Weights of a small GPT-style language model, trained from scratch on English Wikipedia.
Size: 2 heads of 128, MLP 1024 GELU, 11.3M parameters.
Architecture: biases, untied embeddings, attention and MLP in parallel.
Training: a variant of Muon for these matrices, 170M tokens, 5201 steps.
MLP neurons of a small language model. Each row is named by its layer, matrix (up: input weights) and neuron, and shows model dimensions 0-127. Each number is 128 + 24 x the weight over its row's rms, rounded and kept within 0 to 255. Numbers have three digits each.
Before each neuron's rows is what it responds to, as a language model described it from the Wikipedia text at the highest values.

Career-step verbs in biographies
L2.up632:152128118139133178115124089118129122129089145165115132132122139159137102149130168120184123132134134136123122143102135107147131162112121159117181145113138116122138144105164101109125113154077140114155076103064148153138105126118115130144135135098082170149113109111131127140141163111177143164161130107129122170121077123151078125141091144142118113139114126128126118160116133138118203096091

Mid-word fragments, heading markers
L2.up690:132133117129147135146160097122114112157133131148166113109109089110117117130112145152170119152118149176103131119146143139099099148061118111139141159124145139088088147080160147124152123151086134100132100116105099095109146119107143169167159162115077120133081143105149136102170151135103159099141134086134135126129128128152118128095165145144147116125117109173114149134124177148130126154094

Mid-word pieces; take verbs
L2.up623:141167108129095149136142098162138157113132113154141160112133138147120143129128139142107161132127127150150125090112135106167075102172104126174148158113145145126149146183166143143163189111142181177114100183104155176145070116140145108080079102137107131154096142129121130143149140127162090103109112103128148149122128072137151134139164098150113150117109143127108082116141118113160111139108

Mid-word continuation fragments
L2.up748:125133155138153149142098128124090126129159142122115164160125120139149153101127104118116133098107133092104128137113146141140157094088121133144127142123132075115100118136152142133165173139152161186119164140144132161086127109156145119111149112105100119108087144149170140151151126113109112114108123146113148148115123081130126155102087079125129153102153117105141110168133126114131118095093

Hyphen in compounds
L5.up414:140176127096196132171137119126119144140135107143094120131143109119106151158082117129134144150100156104084138121123128112131129107096100136132114071135141174136161115118161101165147116122144111150112156140143112220158130135166093098120125127131108113126114137153109103179128121133158124109103118110106117126142130152131120176101119146117117145086137123121129094099152161117144125140104

Word-completing fragments, especially "old"
L5.up499:115103152134168145127134149132125130127134133126119166145124112157111121117099145105143132190123139157086137133109097099132119141093135143141133125166148097123115111133163149133123087109174186147127169111135134113112137089155120124124150153144121155141180120138124120159130173115138143176168090124125140108167129157136089173083132069145138123107091090107119168110144133097107162159140

Mid-compound word pieces
L4.up879:151090113115099103121105126101155121157086092135144132138119147096148119111134148112114146162155125140094134116150135196112120111131064156134150104141164143163105150138099127145159139104178167159157120162075148138161124097169194117125153126098109153118110097126125091094130108136103115110150164104102107128122155142099151131138150155133096154132110096123122134139130119140131106144131

Final word-piece completion
L2.up272:151152122095141117122142101131115182150100097094164141075161146116124106137088139090132138105141147102124099131150137100084123127159141122155122165130089110145126090138127156118153128141100081141188109086149107102112126148126109174090125146109121131126121161111160118126130156124131101141168111115166115146146135109116106137151140138122188117142108168149061089155152125119092145131152

Mid-word name fragments
L4.up665:147102092115145139138152145112125114147126147144149097113160081132131122129133129107142118123160174113167122121101106155116129122134176165216107128107161149139110076132167137142127123158103088135124088122131138118110108138149127147048086146092134136126099161143133111129141101136126127118122132169126141169111136130137074173114125091075126120112130090117115072128138134107163126160136

Word piece after initial C
L2.up190:107136123160113161111099149115112074120148137153159126116113156085150131116101131133155146094125137068105177141114125177136114095131145133092124150145108114129136124099116163145093151152108155138130134113138125143167171154151092143136128119133138135126149139113114116145117135099124099136115128160131158117127129100139171128128147159146137114126077145142183120167142106149111145150160

Word continuation after initial letter
L5.up709:146150123135152119121079113132081157172151113144101128132097094108124108119100070110137152154134105172147135119149131160126132107143101088112125171155131103131140101117113187136101165164138134130194120113145151103149138102109123104149130094092149169160106116164169152144141135125141165125080140152148128093070117119131140147132116085107117123137120136113159111123093122142146120107149

Word-start fragments
L2.up940:111116077095155122137061106124116129159137130153113104127182180093123087120116152115158156125121090128142168087067159160065111130114148118131087163134101118177144138140128178133117132108124117110104100093181123132156097094140126151133139142117085098126113166129092134084144180133136145159124134118128096112114092129183131112073098150134145147152084112111205155145101099111109137143124

Word-final pieces, time nouns
L4.up403:142163148136146115129110126103133074123121184126127106134118143118129117105124141131139068114152154100142138120104128125153129146127125121103092173091076092120122149147155109131139146144113127131161088145095112143127138165135098170099136108141133148139154101126108146120101127155100136102103102128136144127133111110113133113111094179145172161103102118101145114158079178131136126150101

Mid-word continuation pieces
L5.up138:107099135111128124098107146143148125064179157149165125137103088110134131131113126116141151154107127171140117122127151136140120107125088133133090131111132059157138123125098149099114116143084130133137111161103163136094125136145153108183089156122090089116147138102098121140111097099147126132125119125139162127130130131159137128071169103127123134138106127178139165118151137124111142154139

Word-completing suffix pieces
L5.up595:137116098144092142127102111084120134139117098120158092133148127137137098140125166112150130117111127113120115128145091128130137131177138110103143107101120142101138171099137105093129089147120111127139161112120085102103128169155144144137103117149142133148117165125168161099141132120128146125128071129152118147143095123130125179088147079099138128142119132104156168129152115135110160145156

Word-completing subword fragments
L2.up969:168137122145100156075180152129131125190160127084127143138137169107116115138150089112146139097089096111148128103154109117164138150111152101103074081152115102141140105130126169082052133128098135142137100144104109095118154145142147122128127108128143134104148136125138135094153127138122136132084113120145145134160139093128169107105142134121116140145153104125104108166127151094104138113135

Word-completing suffix pieces
L2.up989:101124114173142146158165136143083127126115108113129110154112154121128144162107112141144145137124162102134169096123143124099131157095134125136149140132128133119130125102087145099077166071153134133119122128138125126121130135127164154161082076129127148086088149166154152135129165120115157150111119116117156113142094079104110109116150161135136157161133134124095157173130126146110111114145

Mid-word continuation pieces
L2.up250:141092167128108195126073102103103146139123101159087127123126117115067132135106094142132148135127134126084156133129143187125154097161125134098110144144153138147079140105115176116130125095142164120134119151144109107150157107157119099141120120094152099127151132129162126153156084098158147124149109107131132135140105165109110149131109147104121169163144142152144169105152170150158108083142

Clause-linking words in biographies
L5.up771:136135096120125100129082122105109131206154146148152144129133128168098133174145106159121100124122088114129144151157149114178145137099150136138147110126065141102160147132130068171149161109090138154144093111156085137115091160141098168135160162168126124067116139140111131108102134138112118143138109123150144114117176113155103122140130078090118127118151111106136140149100176132137147117071

Wiki section-heading markers
L4.up495:129144117115083119161110073149121144164149123112128110104129155151116112132109114126079096138139131152144126112129111088128130170109070138117130131135094084102157136136154111113157083161105150171150157168111131154118177071092135126131147114133116129151145154121119103084113101109148163152131129114154095096143111122109191119144134130113133108080144113121106118123139135131089115126156

Word-start in lists
L4.up1008:112108082120139163123141149139105084118165129164125144136120137148103123181095128120102128149147128125142108110064114111078118136135118100123111120129142143101151133128125136161147166178084133057132156127107147104134143122143131111143104114127110118116117137129118118079150142163099143125160128154152138132126158157130162141130093152134145124109153161148158124168114134165100069115141

Field-name word endings
L5.up625:148145122089113177087147168140129167091096121129140117138168130171124104131147130097125167105121147119146128113112103183125086192068109120149117104110126118131086097119155101129129171084092153140134142134087129152129112137104104122116109120136108141088158132128139132114128117120133138100124121113143165159150134157110135132139154139159080115152102198194106104135128141130130155139116

Mid-word continuation pieces
L4.up1001:128109110139122190132113134100102141098145127114134137104129120144135133113112149128175144151099134102187143157109168104118107126168124114075128075112134119103142151081139160151126138100128114114096105098089116089138140165105168091062125174106139112152150116137176119123139144070151148094107129111103123167135126167100144112113164110179162120121149125170089127136130147104115150162122

Mid-word subword fragments
L2.up832:142146134125137152136114150134143143107155171128152117113107114110142064096133157125100133067088113124114111133138104125137161128143132162160143132141110080159148133142103106129108173129123149130096092110110072124128114117095108069126111140162102157140081136082129133113141124097118169121142128192168107116147150125117167104168157154117094111136142129134150136114100087113109125119130

Early word-piece continuations
L4.up570:116153097093115156127154138163126071117096126129110131111131164119116137132113129142136087102103134143160109143088127167149089126168124145127129112155114169131099139131103123151143065119112110116146094136109166084145111152113151099146122123096129143106152118118107106135134129154103129127124151119137160153154135150122147115129120110166160098163109137095160135136095123153134112125151

Early word fragments; modals
L4.up210:101127128109102126123099160114187166105150138092132124167137096128148144158100119171148200147152135123137156120105117148131126140098110126123132190157128123140125155127124109146104068170118130121177131120115139116137131105134125107120126082138125154167156159139115144145125126121176099159094135116133140104124094149101107100148111161120087110102094125145122157138131157145136097120166